config.yaml
n_layer: 13
bias: "none"
init_std_qkv: 0.0343
init_std_up: 0.0343
lr: 0.000685
beta1: 0.9
weight_decay: 0.14
MLP neurons of a small language model. Each row is named by its layer, matrix (gate and up: input weights) and neuron, and shows model dimensions 64-127. Each number is 50 + 10 x the weight over its row's rms, rounded and kept within 0 to 99. A neuron's up and down rows have the sign that makes its largest values positive.
Before each neuron's rows, "fires in" lists the words (lower case) most often at its 100 highest values on Wikipedia text that the model never trained on. A number after a token or word is its count.

fires in: "that" 47, "which" 34, "up" 6
L5.gate654:46 56 48 52 59 46 54 37 53 59 56 69 75 65 69 45 67 65 50 38 44 41 42 57 45 36 47 53 56 54 55 48 54 57 35 38 53 45 46 49 24 51 62 50 40 51 51 39 52 59 53 28 59 71 49 47 67 38 51 65 49 48 31 55
L5.up654:57 53 66 54 54 46 59 50 41 50 37 60 67 25 64 49 56 42 40 48 48 52 58 53 35 52 67 46 47 50 47 53 54 65 56 61 51 54 43 58 52 58 58 59 44 43 46 40 65 49 51 30 34 43 50 63 50 51 38 48 69 49 50 43

fires in: "of" 94
L9.gate200:54 58 51 52 62 57 56 32 46 44 50 53 33 39 34 26 33 58 60 53 66 28 60 51 51 30 42 43 58 57 53 50 40 50 36 54 76 71 56 60 59 55 53 48 67 54 66 50 43 61 38 38 41 53 70 52 36 51 53 41 26 40 47 49
L9.up200:59 59 55 52 58 48 63 53 42 57 68 56 21 38 34 58 43 61 51 47 57 47 51 56 58 46 54 66 49 54 56 35 50 61 42 46 43 75 50 53 43 48 44 47 54 62 45 54 50 49 56 50 53 58 56 63 45 45 41 39 52 52 35 40

fires in: "from" 23, "after" 19, "a" 14, "by" 9, "of" 7
L5.gate487:48 49 63 37 32 58 33 56 65 43 46 47 34 36 61 34 58 61 67 52 56 62 40 51 56 41 56 45 69 44 48 45 52 45 52 55 65 43 35 56 45 63 25 64 37 76 49 46 46 50 42 55 38 25 55 59 43 48 47 42 41 43 46 55
L5.up487:62 42 51 28 63 51 51 50 59 47 63 51 29 58 52 54 46 55 45 36 38 64 47 41 41 54 42 61 63 39 57 56 50 54 54 37 58 53 48 47 54 50 46 56 42 53 27 59 64 59 63 45 58 40 39 51 34 49 56 81 27 42 41 36

fires in: "the" 86, "s" 5
L10.gate469:45 56 40 54 62 39 40 59 63 35 40 53 68 50 52 42 58 67 55 36 55 37 60 49 49 80 65 56 66 57 38 33 54 45 47 34 56 53 49 46 49 52 63 39 46 44 33 75 45 55 77 45 42 53 55 46 44 50 39 45 52 60 33 34
L10.up469:50 39 46 56 71 48 59 58 37 24 40 64 47 27 36 34 56 63 61 55 60 38 49 32 54 53 55 41 56 35 56 59 61 53 59 22 66 49 48 49 43 47 37 61 39 48 40 56 58 41 83 47 55 51 66 40 41 61 55 59 40 49 43 53

fires in: "the" 26, "no" 10, "is" 10, "a" 6
L9.gate683:57 43 58 41 52 37 45 51 46 51 50 35 52 74 53 43 30 59 37 48 40 50 69 64 39 31 48 61 48 46 54 35 50 52 38 38 60 54 44 50 42 62 33 63 33 44 51 40 53 61 38 46 39 56 45 68 57 30 56 60 58 51 41 52
L9.up683:55 25 68 58 50 55 35 49 48 52 60 71 59 37 50 37 47 53 41 61 70 59 47 58 57 63 41 55 58 36 63 43 36 29 37 59 61 67 43 70 39 43 45 48 65 38 41 44 50 40 44 58 31 47 59 49 56 61 59 42 60 46 56 40

fires in: "a" 55, "large" 5, "is" 5, "small" 4
L10.gate325:56 48 45 35 50 41 40 60 59 35 52 40 37 60 36 58 55 55 53 60 42 32 51 68 33 52 54 63 53 70 59 33 53 54 62 31 57 51 53 52 47 61 55 45 36 42 64 42 50 65 52 40 45 57 56 52 47 39 37 46 52 50 40 53
L10.up325:52 48 40 67 51 44 62 55 61 45 34 48 56 57 67 68 44 41 25 41 44 46 46 46 46 65 46 45 44 41 63 44 56 49 36 70 50 43 51 47 46 60 50 64 65 44 46 53 60 52 47 47 49 58 42 40 56 71 48 58 53 44 47 49

fires in: "of" 43, "for" 27, "at" 5, "the" 5
L9.gate217:30 54 29 48 44 49 61 48 53 46 56 44 44 52 68 34 55 48 56 52 66 35 55 43 42 52 62 62 42 42 52 24 46 56 44 65 47 42 63 52 57 59 37 48 48 34 49 46 42 54 55 48 53 43 48 31 50 50 57 65 47 57 54 37
L9.up217:42 54 45 39 57 29 25 44 50 39 40 40 57 42 64 64 56 60 56 60 62 51 58 45 63 54 49 41 64 50 60 50 56 63 67 48 55 37 49 56 49 49 53 45 56 49 63 67 46 46 39 39 33 49 47 44 29 50 38 23 48 34 60 43

fires in: "is" 39, "was" 20, "are" 17, "allaire" 4
L10.gate550:52 51 59 48 55 62 45 52 45 38 49 63 35 47 57 42 52 43 56 43 50 61 44 40 55 47 40 63 48 54 47 42 46 48 39 48 71 46 47 55 58 45 63 50 31 55 44 46 27 36 40 48 47 54 48 40 54 43 55 57 38 52 50 53
L10.up550:46 48 58 42 59 49 56 53 50 45 59 46 45 31 42 67 26 53 46 61 52 54 66 39 57 22 62 60 41 55 53 53 67 66 41 32 56 37 47 43 63 59 54 61 43 44 56 42 48 58 39 53 41 55 46 46 57 37 49 53 58 36 47 53

fires in: "japanese" 24, "leseurre" 17, "finnish" 11, "polish" 8
L2.gate621:42 38 51 50 46 49 42 54 58 47 51 54 52 64 45 41 67 44 32 44 51 49 40 31 48 46 43 54 68 56 53 36 55 61 49 50 52 51 34 61 46 58 44 47 60 38 50 61 59 52 49 31 60 34 40 68 43 50 30 39 47 48 67 55
L2.up621:47 47 50 39 56 46 37 50 59 51 43 55 46 47 55 42 52 27 49 49 44 47 48 49 51 45 58 44 68 58 52 33 62 66 48 54 57 51 42 56 69 47 38 44 62 45 51 62 45 54 45 35 31 45 37 62 48 32 26 43 40 41 52 59

fires in: "japanese" 24, "chinese" 16, "guna" 6, "finnish" 5, "ogbo" 5
L2.gate560:62 50 64 51 51 55 28 54 41 48 46 60 32 59 48 35 52 48 51 74 38 49 52 58 49 59 46 54 46 45 51 47 57 45 58 32 67 54 47 51 58 60 27 65 60 60 39 59 44 48 50 47 56 49 65 68 55 35 45 30 47 48 32 63
L2.up560:36 68 42 34 44 48 47 56 38 48 48 67 19 50 51 44 42 54 57 57 53 59 62 59 47 52 49 54 58 71 47 51 51 59 55 46 58 73 42 50 72 64 41 65 64 67 44 62 37 53 40 37 55 62 53 57 58 26 29 45 62 43 40 60

fires in: "of" 47, "autumnalis" 5
L5.gate741:44 62 54 53 62 40 57 49 41 61 59 35 70 45 41 47 53 66 58 65 36 32 54 32 41 36 46 46 65 47 44 37 44 53 40 51 66 36 37 48 39 61 54 48 63 41 54 34 71 50 53 27 55 49 48 50 61 51 45 45 39 50 21 61
L5.up741:46 37 45 37 47 50 50 47 52 54 68 46 34 45 53 58 70 64 58 44 54 39 48 43 36 40 41 59 58 57 49 43 35 65 42 52 62 36 42 50 65 50 59 52 57 60 47 67 39 50 57 55 37 43 49 46 45 44 54 39 38 34 45 53

fires in: "the" 89, "s" 7
L8.gate463:36 61 55 56 59 44 39 40 58 52 53 41 58 53 38 51 73 77 49 50 47 43 45 57 50 63 55 51 66 63 52 44 55 52 47 38 55 47 65 62 50 65 53 51 35 54 46 63 61 57 63 48 47 49 39 51 68 58 50 47 48 42 38 27
L8.up463:50 59 44 51 65 55 47 58 61 41 49 61 44 34 56 56 72 50 59 56 53 31 33 43 40 50 48 72 49 45 42 54 44 35 71 46 50 48 52 58 37 43 45 54 54 59 69 59 50 49 45 53 57 72 43 34 36 56 42 61 44 66 46 66

fires in: "out" 25, "house" 14, "portrait" 11, "life" 6, "for" 4
L2.gate564:48 46 52 48 61 39 52 47 60 52 54 66 51 67 55 56 50 57 35 45 60 27 44 34 56 55 36 39 47 45 56 44 41 60 53 57 61 68 45 57 46 49 51 47 59 49 43 36 41 42 46 42 64 51 53 49 45 60 53 46 49 48 45 48
L2.up564:62 35 40 54 54 56 62 50 43 52 63 51 45 77 57 38 55 61 48 65 41 37 60 51 70 54 40 38 34 52 52 65 42 42 36 43 44 66 55 63 73 56 66 45 41 57 67 45 29 53 48 61 53 63 32 52 61 30 49 55 38 44 44 48

fires in: "well" 28, "of" 8, "00" 8, "30" 7, "most" 6, "what" 6
L5.gate33:55 48 68 47 54 33 49 33 46 57 55 39 58 58 43 46 31 48 65 65 57 37 51 52 59 71 64 62 65 48 54 36 45 52 33 65 56 60 36 47 51 62 37 52 60 53 38 52 67 56 61 37 43 36 32 42 43 59 53 65 37 42 58 34
L5.up33:61 48 51 39 60 53 63 53 54 49 63 43 51 40 51 63 53 56 31 61 54 49 34 44 54 66 43 61 45 48 53 49 41 54 40 35 57 65 64 68 64 65 56 60 56 54 53 59 47 39 48 58 59 64 59 53 43 42 58 51 43 48 60 54

fires in: "as" 53, "of" 12, "a" 9, "in" 5, "the" 4
L9.gate537:53 61 35 36 36 43 55 48 60 45 46 47 50 40 51 25 59 52 73 64 36 53 56 34 47 48 60 64 73 69 38 50 53 42 68 53 47 35 59 45 57 52 45 51 42 38 43 44 59 36 63 34 63 44 54 63 57 39 57 61 46 38 52 36
L9.up537:41 35 49 63 43 61 47 63 42 57 31 64 38 51 74 42 55 54 38 58 49 58 49 41 58 48 51 39 64 68 62 58 50 41 65 31 53 46 50 64 61 38 44 51 45 68 32 38 43 38 42 48 34 39 44 64 48 46 48 55 47 58 70 36

fires in: "the" 53, "a" 13, "as" 7, "his" 5, "s" 4
L10.gate305:56 50 40 45 49 56 35 63 44 63 46 36 47 55 48 48 52 38 42 60 44 42 47 46 53 39 54 36 51 42 50 34 64 52 56 50 64 40 59 59 39 45 52 46 27 41 59 36 47 65 52 53 45 51 49 75 45 37 49 35 50 49 37 35
L10.up305:51 40 56 44 57 55 44 37 38 54 24 49 40 50 56 43 43 68 43 60 58 51 55 55 41 58 55 68 40 57 41 40 40 47 34 57 31 57 54 33 52 59 35 51 37 57 63 53 63 32 58 65 47 38 49 59 49 54 50 34 55 64 54 37

fires in: "of" 40, "founded" 8, "owned" 7, "organised" 5, "produce" 5, "created" 5
L2.gate292:63 53 38 66 48 56 62 41 55 61 31 67 30 55 52 23 55 63 41 49 71 46 45 34 41 44 46 56 40 51 56 35 43 47 57 41 56 45 49 66 60 51 43 30 39 50 55 45 46 46 40 53 45 32 61 45 44 43 56 45 47 50 63 45
L2.up292:55 55 39 60 40 46 55 34 68 63 62 42 32 31 42 29 61 39 53 53 49 54 44 40 42 52 34 45 37 60 46 60 70 39 58 45 52 51 43 59 43 39 57 43 39 36 62 51 46 51 62 53 51 23 51 52 55 53 55 60 34 35 51 42

fires in: "one" 41, "half" 12, "average" 11, "per" 10
L2.gate256:58 40 49 72 46 67 48 52 67 55 41 63 68 52 55 59 49 57 65 80 60 55 62 54 37 42 48 64 52 53 70 46 36 48 48 44 60 58 42 50 50 40 57 69 46 48 36 61 59 47 47 74 46 42 35 51 43 48 43 56 44 58 30 36
L2.up256:39 43 36 40 44 44 68 53 66 53 59 58 53 70 52 58 61 52 31 48 30 61 50 48 58 19 52 54 67 47 45 56 58 69 73 64 58 40 37 39 49 65 66 48 62 53 58 57 44 57 59 46 30 78 44 48 41 35 31 31 45 26 44 55

fires in: "is" 46, "are" 8, "was" 8
L10.gate17:72 73 54 67 54 39 47 60 62 52 66 35 49 67 57 43 56 45 50 65 64 30 59 58 46 44 37 53 26 51 47 45 65 46 45 55 50 38 34 58 37 53 49 42 44 49 53 54 48 30 47 49 57 67 52 52 55 25 64 55 61 42 57 55
L10.up17:49 38 40 63 42 44 56 51 66 49 73 49 39 48 63 47 42 50 42 58 47 64 54 42 61 38 55 66 45 59 55 36 67 54 47 37 55 50 61 46 45 66 47 48 51 65 43 41 50 63 51 62 46 36 38 59 55 62 40 64 44 48 42 59

fires in: "which" 71, "that" 14, "show" 4, "game" 4
L5.gate93:58 54 48 52 65 31 50 68 50 46 48 45 59 60 61 46 63 47 45 51 57 38 39 49 24 62 54 38 55 52 52 42 65 47 40 48 61 69 56 52 55 53 51 54 49 35 46 46 57 50 58 53 60 53 38 55 71 42 64 47 55 55 35 55
L5.up93:40 55 50 44 57 55 55 46 30 54 40 50 47 47 39 50 67 56 38 30 57 59 46 53 43 41 57 42 60 44 59 59 67 59 53 61 67 57 41 37 41 60 54 35 46 59 53 42 66 53 36 27 53 52 48 44 57 39 56 37 27 47 48 44

fires in: "made" 25, "rangers" 12, "club" 12, "managed" 5, "ncaa" 5, "stadium" 5
L2.gate533:47 52 32 48 60 48 48 58 56 59 53 52 40 59 65 31 48 55 62 72 56 36 41 66 37 60 49 38 44 36 37 40 50 53 50 53 48 36 58 36 50 45 56 59 43 46 41 50 44 48 33 52 51 49 60 54 54 47 59 77 50 69 37 50
L2.up533:36 40 61 45 59 47 57 48 53 74 40 41 45 47 56 40 48 61 41 47 49 43 46 41 39 51 50 40 43 54 34 57 62 62 42 59 37 48 40 36 55 55 44 36 41 35 69 31 49 61 57 42 54 42 63 41 58 55 57 29 56 71 78 38